{"n_layer": 16, "d_model": 384, "init_std_down": 0.00453, "init_out_by_depth": true, "beta1": 0.9}
MLP neurons of a small language model. Each row is named by its layer, matrix (down: output weights) and neuron, and shows model dimensions 256-383. Each number is 500 + 50 x the weight over its row's rms, rounded and kept within 0 to 999. Numbers have three digits each.
A block is one neuron, or neurons of one layer that tend to fire together. After each block is what it responds to, as a language model described it from the Wikipedia text at the highest values.

L10.down38:484476473506525506541461624455568442538567562484554496601460426594441495507535477532439429469494520501584596484559411542469484512512469530565503437460503563466466427544498493493526575536480538504590508426505516427556568507524526490506444529589477649543513520409498507531551520575473466491506525468471488531495468464446457523578502537509471508583489468517469506527498537441466370398449
L10.down67:442538501476526407417506492580567527527533608477456499443514519587527463470556443479496460542429497448489470496613549482547522457528509535455524591526652514544384463582549479507468451511464601546536543470437506464437493481493502554514505540513474491477567486475519621553487529446553508476500465463502546454452485532548465474545410461468466527525563453491436515531610467626484520475502
L10.down646:454529512497548455548492590503508497476491406495468540477564496473493609412523543554538551572358460431508515470445562470507473448570459388574481493588526550490552493430471438462523484488559589516432437486374484462608564507424498574535468452488515467518442462514501463603499540454465443541508497420417582493461487445504530497529522546466435504511507439522439484469528516426561465626494
L10.down963:577447490505591472501480556436491509505473572513512533546534474620526421498450533492506479559453421492470585521484474426465513424511489475519481544479457423453526556445449383497522483595382406445477510426540456538559597488514567426409576505379464454547551461480460467548550448447525559526506493475517484478440516343599477585530515392573525487572553506436476512343529444516451568481526
L10.down990:386534537469555491438515617498605550531503425450445493563563513476461496470480471475478515509470518444599502495500557365552502484503510464487581539443553493542515521464520510540443498465517395463471508508444476531550488539578536557521536480533422532526501468507503494418437564546511464527408554449483436631430576506476517521545508559636501475501545499454506585480597492491465422521460
L10.down1049:583479595560504543506475496479542547457500444516499508465496575632511446419474440495602489477443477552545504411536529488553523480443557473470589437563588531606487513543478447538522548452574547482546544575537531446557456458530412487509491429576517501495539553456475419523517513513499488453543426450499516515402550500474526530514379479448475429514462475544578457495600404507478522500530
L10.down1438:435543487526528520384551499569593485556529580418491401588556442521549527505470521515469643458504470524486598585506423552424535466595441488407535555474494513467464568498523529504489515503480501441442440573425487495483524524555551502532419507452453512532513494503613540467472583535566559503436582605447450494486496450471525544471555536549486462511519444487456535490489469551473460450475
L10.down1523:504518521564442537439508530616439501548522559446511509440527413576501504516514531446493454477428488382531365470583459479559535396476488470506515518524502459541504566547515601481497521448463476517482539500441543510499557482503507481516498549475465549506562547544490531552482523475455404513484519515493510560522501440541561453595548488454446571495529536496541525495518529492541535516523
Responds to: Mid-word name fragments

L3.down4:478472539475446495476562473586485531506508515543505420515512433637440626457348449484409450480411465624511486453491422471483513500481477477479536507491520405420486483453525471439454434482507497602493578443541486459477436529465561426546475451545456545549549496471512522506475545433552450446543493461598394488526515500467540541557498518591457482575502455546566429603472514476534538579579
L3.down11:586457498650391496468540427491550538531567534454550521486440393567479491447483481549503473430509465534428519503494491506512591496573542452593449549447477485484484495516457574475496466473506480526625484499481518459517476457571539461518528466395452427510502558451471504476522514399509511493462505580430567522572508543453479479448492532453459535515546483510435521453464529515518559448547
L3.down637:463443531660499467513479471509501579406475631513548565510446532577414515523494479502445566492534422476504510409436513392528587503520599549505512490470555522490519510585475481446479491475569449460508510562522402467560504447493535531367464547510557514531471514488338501510499444457464456496574427509517506562517549579538466536571443537378447551614533542491526443425439524549437469372522
L3.down788:522390437460541418539532599478498425415474535507404557483494448550493617439533542426427525429428463543468493475507558463523427417503580407549522476486443492457510432449524491464608579530521547430574576498511514475549538542571528592521496524467536458447533425463498495592470565543524574520473569556499417517579576541468483487477532485513427527382530479554507591514550546553435516481474
L3.down1199:539522552558511509543545525476508457465458496490501520432457550568448482466460461475489513476527454500549517521489535518493555454447490491625465523569437529581487521475482451436560563495531477446484474475472540531526512494521552500632571545545483538471468455618513570536487521514439500554458530459551521525490599488398500492526507424502476481532488411462493533513597447488473487558595
L3.down1344:515457565543506552516517552497459477517553487589601475486564642526518538420444336480441568527437443507512514386506447468529521448472522534475554394494472495456485360485497565554527514531481505443570537499457485569499526521552435515454532434435562558500421470463514426409548498375515527492488480391494499544453520473549584502531477519517517538516520488405517458416507457532466495431462
L3.down1347:520546539466606475577494548420599477445487493427527511571525455607515569487460471501560543490440492473587488461500440409501479429526618423544556506514549427509501452507428407446468541475559514490471512485530472447476570577480461531490509514498499434506543538460450484449490475458511447444527510480444418453498540542490447487469522652530506501414551480579518516539538487504522572529535
L3.down1503:496518524454544419549556519444495487447450471514547431509516508592456477498512489465404587461480501545560497471540492471460468479459451467555522468410500482570528431515526474474578586571545445399511485511420548448492493595517502605477531485541514517528426468522484517563428526531438465495514590549518475541485532574420494555536523499519471478481519452471477562610444485551431496469528
Responds to: Ordinal ranking words

L10.down236:481435419520420424371490497556491542567428447499519517539543412618403528463512507469456427484558445499416576504445507619482529434504602426470504556514543468616452490539645444526489511549433469460458519440513478510518570526485528547486464430482402379483479573543510425483524508512414575469481566556496486502460398515521461504571489475561471463444434446529443550453488536604441502514504
L10.down491:520466478590402540481494597511593519567443532498532486554485531476470426494476463547516466488525463486502511536511481577498542511423504491457502465567480576476495406540506443544386467495490475508515655507554471523481541413425510464470520575475523516495447483488433476536409462535559540521488538556510529587542500523598493350604491488517489480415547498477496439485445486470515567460481
L10.down531:442500509475420570460512512426565511524607466484480450489607525578565507378440535423469474474540579461462519491519512541509464430551447511496423407469489467470402508550519356547476539588590504489490457480508564528501520595514533555509413553550474497451519481484481552519458505506496478553481504489451485451525480508528567614464479425452490569519431465461479507448479496486478459488488
L10.down540:508541543563472476482482507463447557494509507481428546449532443569503502499499524484483550535499439351475540538492530533437447443458545554535473460518490453493543505465517520536521430555463501525461543444493404483611477534459513518454498581542558506438475403543535560467479449535441604502498535487526433455443398485418492459507474491517412573533464557551454547485393504550528487524491
L10.down590:506541457481600460456471489564548503445434533525456492593524584508441536565569578376499546521581547404437575558521447542423503508571569501440483574582486504510486550480410488484461497474426469403508444451554604539503526508495572468532519578558465471465462482497467544480467489481524428547509452577539501469498478525534473521548523516526416522509542488473425414506578421515535557523454
L10.down944:421531535461508511481603559611517479492607576469416480587516543526498498544503534535553509446490499504547489498408441514526473431577472464537483429474539478465496578464505524509516527416535547485462415502478540559477504523487511461502532513440522513534471503485551477467493534508358513516501498551527517450553449614504558568559453576443464492377539387444416560556520489495513393469447
L10.down1031:510483557516536445427492609556505473506535492433522547539439532635440538506520565463535444499412470430547490545440557542514564506496480491557576444509544525499491472518429510535488530597532398459461492515415503562552475466480487566473577502574484478456539545526543449549481476440463455527575496474445500439517548514426465560545418476585533412562500418448510522559576622496490497496518
L10.down1285:496478403409521549463595447567452513521543490424622464541500369506442421448531526502544480509468494595465514538534455545562493501525422567497573534515442408646552493560476515489447511527546461536503572534545483564413467528530579467512471486453402512412440481445521506535373585533578418465487479505536504564593502593494509514471544436524481459439565487486446577552588467473547418546608
Responds to: Leading digit of numbers

L3.down285:497545498448565538448454465497496528512538616440532503486463366590421416545526495575475528542545396538522479478460460558489536498516493530506472493478477449509489468565485553559522582506411541512491562476529500430505437450526553519470546473469387568496538522479425596462440555490458387492522490507452565466476486498469537490360444482392499514595499509451490414513475514506517553505486
L3.down486:533596511452559418546444474488485512464494456429510471501498579517431533510496478324423609469588460533437588487449504487383528498536469425492488491459591488498468483530538486438454403568586452510507557458516455542562454517553477468543547556488509573546479543556532513528475492472509530450406505448496545579556497531555445485457510497540572500530518575588527520570545490500460450545493
L3.down636:429458460420416603522475541528518568534438492512475507586579535679452577547474517539582508460545478499466491536421482486523556509406454503557499456479598585578512523414654578488560505594491534455513549562414513494496486511527476400565498498484470463482497529505542481479456538472464534420433373548529540561511479532528505417466510401521483448416456461525614490497520566507486513546444
L3.down897:561466611554531368482484558497542554411523399436547462453437418614458476480436384515514483449483583548449507561528421507520518508522516430544517446511521533504520454511480412478477362421463541472510602530439519544486543487580442546489534495572468526471438563461432452547490533505516422369437497488578470474470461517505543501574478497482416491485445484563515409479513580554569525633620
L3.down1203:574515619537466411470503569462537489477529578439546517562449546546494503466449504498447486425517598428446506546465463418426552497555505497581523518507436512434512535476519456487429506526564409442504585487481523466550435531502593504501473514404535566528357479528506466514519482527548437454556494528486469389525535491503490449573567501546468486446495523565468585467514515459573476612540
L3.down1335:417515623446549534500460504526554504568493471541550516468494581597533495516371543485475576503515496482456622433492518535462541505560453502485491486452525431540474531504478546539475538470493464508492536522481481597592433583533485398437491511339542426492461491526461511511477415518527489456495519487461513461505452466584475612445452485357445476476497551509571644398441519586616547526529
L3.down1401:424499473508559488612519434520499371513483453470522409597460390543615579504409505562520490557487510531489389477493368556472470487477456540556537509518497411456474483557525443497343474457508395493514536381366540462416475483422543498484423439505539512511566365491531525515548476377478559498493594483466443476483534527518522585426469494519497496572562545444522528453556568461505454513519
L3.down1535:497475653531504545568506515485463601511494533545455484448478488486451477519456575464483458458523513542470470446450455580458482515542495489420513420483513397542504481524558496499579527534484502480453476487520500550543418553519513523527472548501473543531463524533539558436601367442516554571464421515503611494463438430460479417379507458418479511547536514475525491439502544495523461513521
Responds to: Degree and quantity modifiers

L3.down60:569448555510483498535544472471461566523572540521464458528472440506499563543507495475466546505472384513422583439516427557418457512549462627501489380482431556476491415513518540438504455432552510531464544446569445462534561487436465504450535453498423506553553549429481453538450486542489481532464473450504553487459516469466561517472436529501511581440490468440520515555532503593462593469455
L3.down544:490420473445419444465389490536452480459478612447479508445581425556461455578424426497486553549518468472485604496508490543500505500487554506442567465473516602501479428500505473451517543565581490558543447546566411532521517356451586495519502546426464444523528495474503465464487552513522488480567531465541516581445486408476458429467493498461480573523486447548578542593485478512494491524403
L3.down725:463492516552502393408432464560555470453498507461475525602492509509475507471514574546425515522505433478468437471572392574528464484516502435556567514557472536451474471492486492485461500464635544531549527469461546497505471493515434495496530526596505426499409516485477504482528523481516506444580397443562500526499426530480512506554506476527574573522531556553483437533526478543554512503485
L3.down996:572427551455472514390518432526464549561506539424542489435487542499431614576493554495494520432424445560480554490447447433591555536502481460539535441468440445452466526548548514593505482561585536571548541516556509492492484487463505573512473451420449404562510582435485413478443525424485522519548418519536571475518518523418540464473552571447518630541495406530446441599542568506528546462534
L3.down1004:525515509487540457519519509554478513472573561448473481349453532479368526392526506456582466504524553455472435381463415532631450488551468446580450491456542525460516475456513608503510427477485477402547372497530508547486514441521440445496539525458485487510334575518466570503442515560476520407569527555464478520522524476447397472584535512508456627478561470583468578485502593530536456479493
L3.down1069:458506545491478460525475497502424494429535558498470459462466475508473480535459435588419515492428461592537552435439478523571549475524466473432477490486474483484502546435476437506580447546546515529502445495490502541478452450525511520565443451524469513462508510440446466533551450500551545474553498427473449453493433522541592578489444536535430581677538441562452565582531497456525616565623
L3.down1189:503544457568607484428476430597529526462467538521466483439476564531383460566429491476519445505532519524442501514497524516473523512558538451492445458572474512454486555434510551558478461497517511457518498474483494523544466495523528504426544559407536481549411558541482450549474529501582482557518391542499543565444541562483330488457556546410488459493510540496541523450465576512527496500527
L3.down1490:529484479489532433501516620466450623523543539463536500470501441470428563565458551422443434513465499584449628447457453478494492521458521571552508480566466486549470444653414567497547475601569538491483566461534574382496418620515467520534491442446458554558458492553580557566475575523449442512397425498498579563493500469396502481572516523517463534553479517500516560575470521450485508521459
Responds to: Pre-nominal variety adjectives

L10.down158:462540492463525395564484530558459517571436492498477502508476405493412479605509445523547502471571438408540576488503410601599556467475523488459547463477455454581501438517501477469512578564603551491478573541537587468510509503489440503530594509500490497469452460577512526512534477555505450492460468549517342559551502464495428536510540468534504556526434561531485567489602527506563513438600
L10.down253:475507471392573482408440482546424480515529471621570488445468461455382568565578497569399449457508476468479558479405405483507441619493558470509504564441513483474568507495465434511440438559462500545516493513553439550416524547482519519610587493519407565459494599473427352555450492537384438540511387518399450504474560465410465394452513544550531542543507513502522597425549576447494562563544
L10.down300:556568531489470509554428495526505499516581575503578572458499401403482525564480513451452527563520456574522503463491388538555511515560528596526509461504543440496483481464496471549443495451516579492505532509497459486504490533497521488483510513511540500354463449483441420538465453665445516402470430514559478525467529458461439421463511488541598624541470446512469483498515495522558529492484
L10.down691:489508489460555522574498485493495500507500550518454482529609480421436438549465508555547545500474493441553434425529504527492626522400483599556536481479514442515433544516548484475534457512525439561605506544504547513386580536502559423529504427623453517533522464580532601540472571568465475591523513535533473516542477476574541514527578462558648507559417427504556434506572445511509540452475
L10.down915:542441440522492445478476522499591489516538502511476506515548575558535416478456557560396493533433453478550421422408428497475499424519601559500518493447428486473497534459454526548541540564488482488571464541547433568524395518536527472490503516541604427599503469562537582549453422500463497514608551469539505493448424516496419498627417612538561593497640450430556582540500591473508472509510
L10.down1164:477538496532509470505497570599500447533527523569563571378482575250453519503531608589412488518564491482441519483509491531469519471527495501557499531556499488469512419473510328532531464576467513466571480529612534435479450352553428430522532574548472468461469491558534528497517536560548423490558421453486521486455416475605472511517495567423511543490543567516487487512470514555525509530488
L10.down1498:452511561546546519342508504472445410454417469502437572539486501439535487446474461505481481561401535530437486529551489569522469508473534521529507521560493561446528436505517457416541567487534505537560466526515393534510417472438498540406511493498595428553412581420468480513487545555529440512598436553538520535548384495448502545603533518537499425492497478500459556438480481574568548513491
L10.down1509:527466471487468431542491490509515499467489501518526524500452460493409503631467578511449567471488454480475494452456545514454584447489434542456555496424472518510537553491488448435515532605446438502493427500506540597527451549462531489554453573486510512457614505526484480495450445525507552544465482449527414513479530477455580569524639448456575544529568467510545536500491502482477524457532
Responds to: Modifier before plural noun

L11.down1524:492518512455421463555458465366546473485446507460470442405548485739424526478430380552480560579592461488427561482548560448489462395490467468443502500417622506520434473508518472439534488580497470445535461449510516524558505520493530572538537559485519484479422513537514451398530494476523474401535524563525503470474457496458502472551529553447548479519419523409513490446466496480482472499421
Responds to: Statistics table cells

L3.down163:474526531501443440521595521503463476489565489511474525444460537606536525480442600461551479539454441502498419478530510481597527482472482569467465530504449545591448525523461440498484466511495465601544535421529564485477583412501549511594494531538402417521559551538583527460455419450544443453412471539526562490522509510443523539533404391418512500546503495593494531540442535576456535471401
L3.down178:501536500556491485479467473542496479524551614517518500496428411435489425552486440433519502511494509473492429507555509513536567488474503428549551493539512500627502450456520595428489527577493529420504468501545545451489508485496557437540493501592502542481511507499478605657471490467419447432514505496469466455611530491534481475456480401570560462506421427559526491653446487463458592492463
L3.down366:487511580448553535479481484561493571508446443451372457439441534497443513472382457439561394437504524543590553523449495475502544508506504434457486481447477510476504561585592508579467520447411475443529446436546496469536538427460468539370451561470539529544544549505505569564489548438502609549517480522521506410454546487555450485411403444500478421560503450542537410542531531475544517415566
L3.down454:493493490521516515522337448501425569570520460538430427446428531526447579521596551530517445529524628496516409464521546523668565498512559500472565448501511522567491473510503502489607515490503521495536463502528530500577601595456505449461503548542523459605421475551500426448475492441503492454547575435539478453511547532548479561486540506440511556437504565498486459517477559523540429553475
L3.down564:555453546445513487547449452450441536578550478543426450488421404527528436422485583467465598543575588468537615480459512613516514532514567522471480459467611420518513501587474471478485428615507465488578470561530542454511487485490489586509496471506550665603527522411451433449489513457502544540531530576499460450504550601573551611533471469449482482547469464516446481501524578413485448392518
L3.down780:529542518491539416424552506479438571533526479487540362473440448584409549500612429461565509537411529583512509412473486536530470486452568440480471532472476498524463546530525411584600472407510495440549491583486504431517558445599567450474479508459422447524461546535612456495463480511492423339529521536592443471524453557510432500521524484529481525478505442528449609534565460455503433484615
L3.down1013:470577505507464476406553521507451527493573556595410531531489527595427443473546556562536485476428487481483473509480496517532473473493482484519510458530527552706437486545461518445512510547543569551575570515495560439546569486494521486540468488507461519502491553482463435473476485519485499481438462542463415496494489509525432500603392375547512450494470570571379539552430472487432466470412
L3.down1205:566454556457445526408473442516463425496479623495528562444429505617539490525500490517525421449499529567432481482558499535564516489415478417466484511511478508480517381483539440467536484459479513528510446587586494489483484457455534537467497481474555396497608489515461537504419451426538462471548488536483500500511412518444500460425434489574483457520515530584613482565405655503481546451462
Responds to: Start of proper-name titles

L11.down1190:521533563529512517588548519485485574509480454456454449480399425419559514440442483512504535456508602481496548491476515524593502536567489403431567474459550520549560488505525434534448524521513447460541479453487575578564529461526445420518536508437469488565454501474492433563483533402479492441415560491527577508518405474521459577566462407542383519534442485549466520492420470464607502526564
Responds to: Attributive adjective endings

L3.down162:648474433488566399469602516519503453348558537477476502459498464406445542451536572452481408538553468471521616494446477535491471531475487499481498466494537495408475459471363434570515504537520516424563469409614494469512517574564443528477516572483515566559424480572502463423504546516528520600481516592465549473501477505565472507481541494470554493513507396536450474516484507528492431524385
L3.down385:589476505532530447491490509481493626452601431420581494485507504577525604563523515442550462432472539462516526517427547520483477476538550565522507449446412527480532493501429442471599545509446473481484490519616550492501538527517384473542505558529550547506412354541444489497397539525504574602514469505523475361544513417472510412471493509451421546495473560542465425492498533553457506547441
L3.down514:492526349453540429452383509463518542397550417482495498543471487526508457506476474602499511492550521432437541501457484466450547491452526491511489525502439516514473563537506610538506489508567461478552508527526494567461531643606461529501498536569438552525399421487498474381421561517534476526486543475567344568609574554540536506579516468477581454504459565494437410498512528491485433482415
L3.down773:486540517479559414535554448515538520487592474508454490529485520580400523524495443525494491549421511385545540349493512458533498516530529528527510482424481507524487464553544447623522537534529448482414418489558538526456561523521526466489515561606421568490496470553486529453460491542509521548437430448585478530477526525466461539557468433396495484549498541457423572472477457612484431566408
L3.down817:565465525414511444439505460513521630503580587451452513452493470605445573577499530442540464495518478521530514389489474540383410495478531518512428496473405396550482541598561526503571469410542557499564545409530499480480474516560593564457519500492419502503442457492457535558443572567548429483436542529492569485522533501459479519561505462488475510472505434501459530444509512513415514576402
L3.down871:550524549535567388497514474542439410475532579517474442511537491629508484559519512501487636493515530413542568434553401550537462522594531524429490537578452462553466420532422504515527512474539572514497499516562458477456565467449499597488495470493518505537453512557465564496447512553533452532499557511493531460436544490532473585446454544563501457490550393543485532590595527448538620430503
L3.down1134:591576552488508470341604448563513557510510547492550521490457461499439553498473510479529415505437514489518524423463413572525479493584549549477455480537493537518476577496462425523523521419508415456580500486573596526504570494471494421452552556533513583496552434519465468540383529511539376466449497486560517526520474479498377554471439485493508438491511413531534544504490578503477510516477
L3.down1289:534513490499536435433594441413535491535508559490479558421538366492452600442475569490507506499556493410456493455462445488559502519563540505536494526456464399432517481607480449468487573455482444504514539402583620454466555492533512485442490546530457565505450396551471475486471560456548405545448499442611520574503530525483395540480486454444459524457524388589513468512544579548450483528356
Responds to: Clause-opening connectives

L11.down271:501495487444427494497483578465480512518370471434507503522494578635534455478417453528534518518578506492454481492527488524479466458426422483497506567498454507474451464459477447426592545663510460479521491512490476515456517482513443511406526475437543498612463508485529453479423590483455542484561466484486527488431434514504528468522460472466498347465442535514477644447510480512551591528457
Responds to: Predicate complement start

L10.down235:499540489482528490444597518545464507532560523443403476535466513000445486524500437431496502534462502488583499444505494489450522468536553492496539515543467509487443437498486494493517497539451546472531496519556536494505520522585539457429514489446521494570531523562457562521498482559463466510438502448509470493532493529551474557549481436523586488522478485444552582483461485522527483636552
L10.down362:452506513538504509384595455548494490639500490542509494419528512461421508492422532538416516547622401548505530447452543513470469598570463466536461500575552461431493607516498620506609477407452503533507582503534535534559517481450486529449412498534602598564480494556484484439585453563493583482464541549487537586555503503425503474472520435507512490484549428485440529467403565522486544414460
L10.down471:526438448521550501517540448447527636470524488494430540461524546420621478507574459444535485468475476433511550543529439471469521468526565451478551538481512538446448503504456494567473464520462551432579447445475523569492439520552582459577550551550515486449506546419513509558521458428415530491584575496533436510558451401438493499504531450538492480498455492434496471619495553455450440587503
L10.down745:453529506501516538533476557468497525486593504604409471451547477501500361411444482425519459426411500451498468499503536439543494521537580414536519486489571605546588576480557535560495559488479479493558493496528554530549434550581415451519509502466467477472568543538489504517489468520454466567465534535583485559440425540459555484456539457488494559446473476430494527466480503596532511462429
L10.down813:450483504519425505619557467615420464523535539482521540414433494450400606580414575503453498541487573506444569438476441525464493484489414539560434505572551460460482507457416536523477508398510475489528522498507451439434445536522550462575463503485447388543515602434457499519484393504419568498510513497523448469528497547533482552438558449546551530457552585533512507499518488491548473461479
L10.down816:407459452480494460427536498436522502457464571535509507593593551377468500488458511551534544416530538471390582526519544539531572402592456469512429522533567531473498569534468467515522540566523487423485500537523450601507513519416483497527376549657519535517432513460484511535526408459522510560439530464449493423455473449551451559496520634527468443467415471462424471659585613557514518512491
L10.down1176:495494492496543477512481521547569479477519479475482486542550486000469551498464468513504499469483492466484513532487500526436538463518479526438443498543499528500509520476476480477523533526506455540489509528443476503512445544468513503514408571482536534557501496514561515463509512487484581539551504455513507503493492444486493544482547462506477449480552510538489514500531454562529497554529
L10.down1299:557416552441490467375556438510494487496563490541462524574529520132487504533566489553467438530455505613509427486480472511464496501488510486442494436536514475478477452521469443443492422493473453484523445503560483546489450506473505437470440439570468444579536536523543631513449502583514462520592441408589548549520462549523448486536510547488585482483519528525528584511489468559480501538508
Responds to: Relative clause openers

L10.down39:408525547453509492546510537448472511525529473496584561437491487503586554472575519508453510539456530541497605498498486573553428541418575511450518537505488550506456495541561424603536516440521516500568597441499394477554545444488430480465551427536466475471466437539474505583555471436579455430492484415519482439468498570406524480512459622564544465535451575491505521401580496531483471528444
L10.down110:518610479482435485488586522476479434530579549515531489578561438615379514550474442487508471440403465477512516556573418572532525513398472589482459476479415435401440526458453569455448411434466480478482551468533523440527536566487463529535472423483507456440515446461458634527482547601459401482496513538599566483528470473491514464581569528563464620534488519512544583484522503442530560577536
L10.down150:607533410472482504557598550590433507484499537496593510453412505498440547534546491526463531455526501527472463436454468543490553524493436531474578467437406490497520536428432573506492491521424506450447426546472439489492465529565485505549470484527434478366575473465415433571564506566458477551549487646466417520490574460506472419442569589530590686584480420525533560444558483428441520496504
L10.down482:551520450525490519531579577590449452471472493561547482536398507514578608488408510449402511462384574416437443469435514533519498495461500487473558518559445525501573471411447538523500476543573482449445493471531446601535483504505546541453483532567501503472481424437445496536456539510375491461521575499504503431466542473454474473501523496555479593535572476513519552477563454396537526506489
L10.down486:534530515545505436466454538469561479510403502507499445522501546724520540500519459463552458492505470521475487543420517512496401499426482507418439482480449538424460540483490475503525513504589570543550491457424532451550459466534476484406500472529483580515532525548527578470455567487594320513519499547400459474534426565434518492498532564544488427533542555492446488489480448589497427452427
L10.down525:508398515500469520551475516488411559526459484517529559523567516529510512572458541519466531551521468437405678578513512499485533486530439476540526478539531557444490573538556530547519513525479490460460475469449451527481551593531504605547563450528519505514529497450537508535472474397476552458509507494470545515439447466567469501494605597432509520490459588473458429468477485470460504611470
L10.down622:514460484531512546551574483499545530399455591471546479417544473424487622485434471467614635548544528561512514499467447569523565465459581569506464509411511436497512552539580533600552499496477509476516543558424535435515373457509412565490508485556526513398453415477516453456496517541460472517499529489475503512476573464431486543460544527475475494478576444517454537503481541512424539533388
L10.down1510:500516562529577459467515484435488444420494477520512448407543487576576571400510434519546451523494522534568527466463523456551536390410502514494484546373446440473482518534595556454458509591505457550433416515386440527459483584461470493547483542498499590549475429535502548509537490535432538577549395451404470510543554511485456535528528405495500521484493487423461461456502513541481598473444
Responds to: Adjectives after indefinite articles

L11.down208:479504518593522504462549466462490487571534582473434495504490514551465409459506516473579371575435532573488473473479527442582469461490468522496476529533617521601392553563540384520559491510527576495502460461453477472446542451426472553523533544507470525501476493476516538474542464503482543565533438462534488402542522473600538503581457422455488496517495484459450437593559491629530546434574
Responds to: Inside creative work titles

L11.down847:423444488551521475430476555436578447556419481508479461524534434548442610435381518570506527436422470506452587427496633428514407441621565484550398444538611519560524398541526539508443504487449485547505468534579434607566486528547391496482413474399541508523543588494514481552553463494517503542502472524481517442524478435507460594549489462375489429514505557411482508503560493530498553424455
Responds to: Post-nominal modifier onset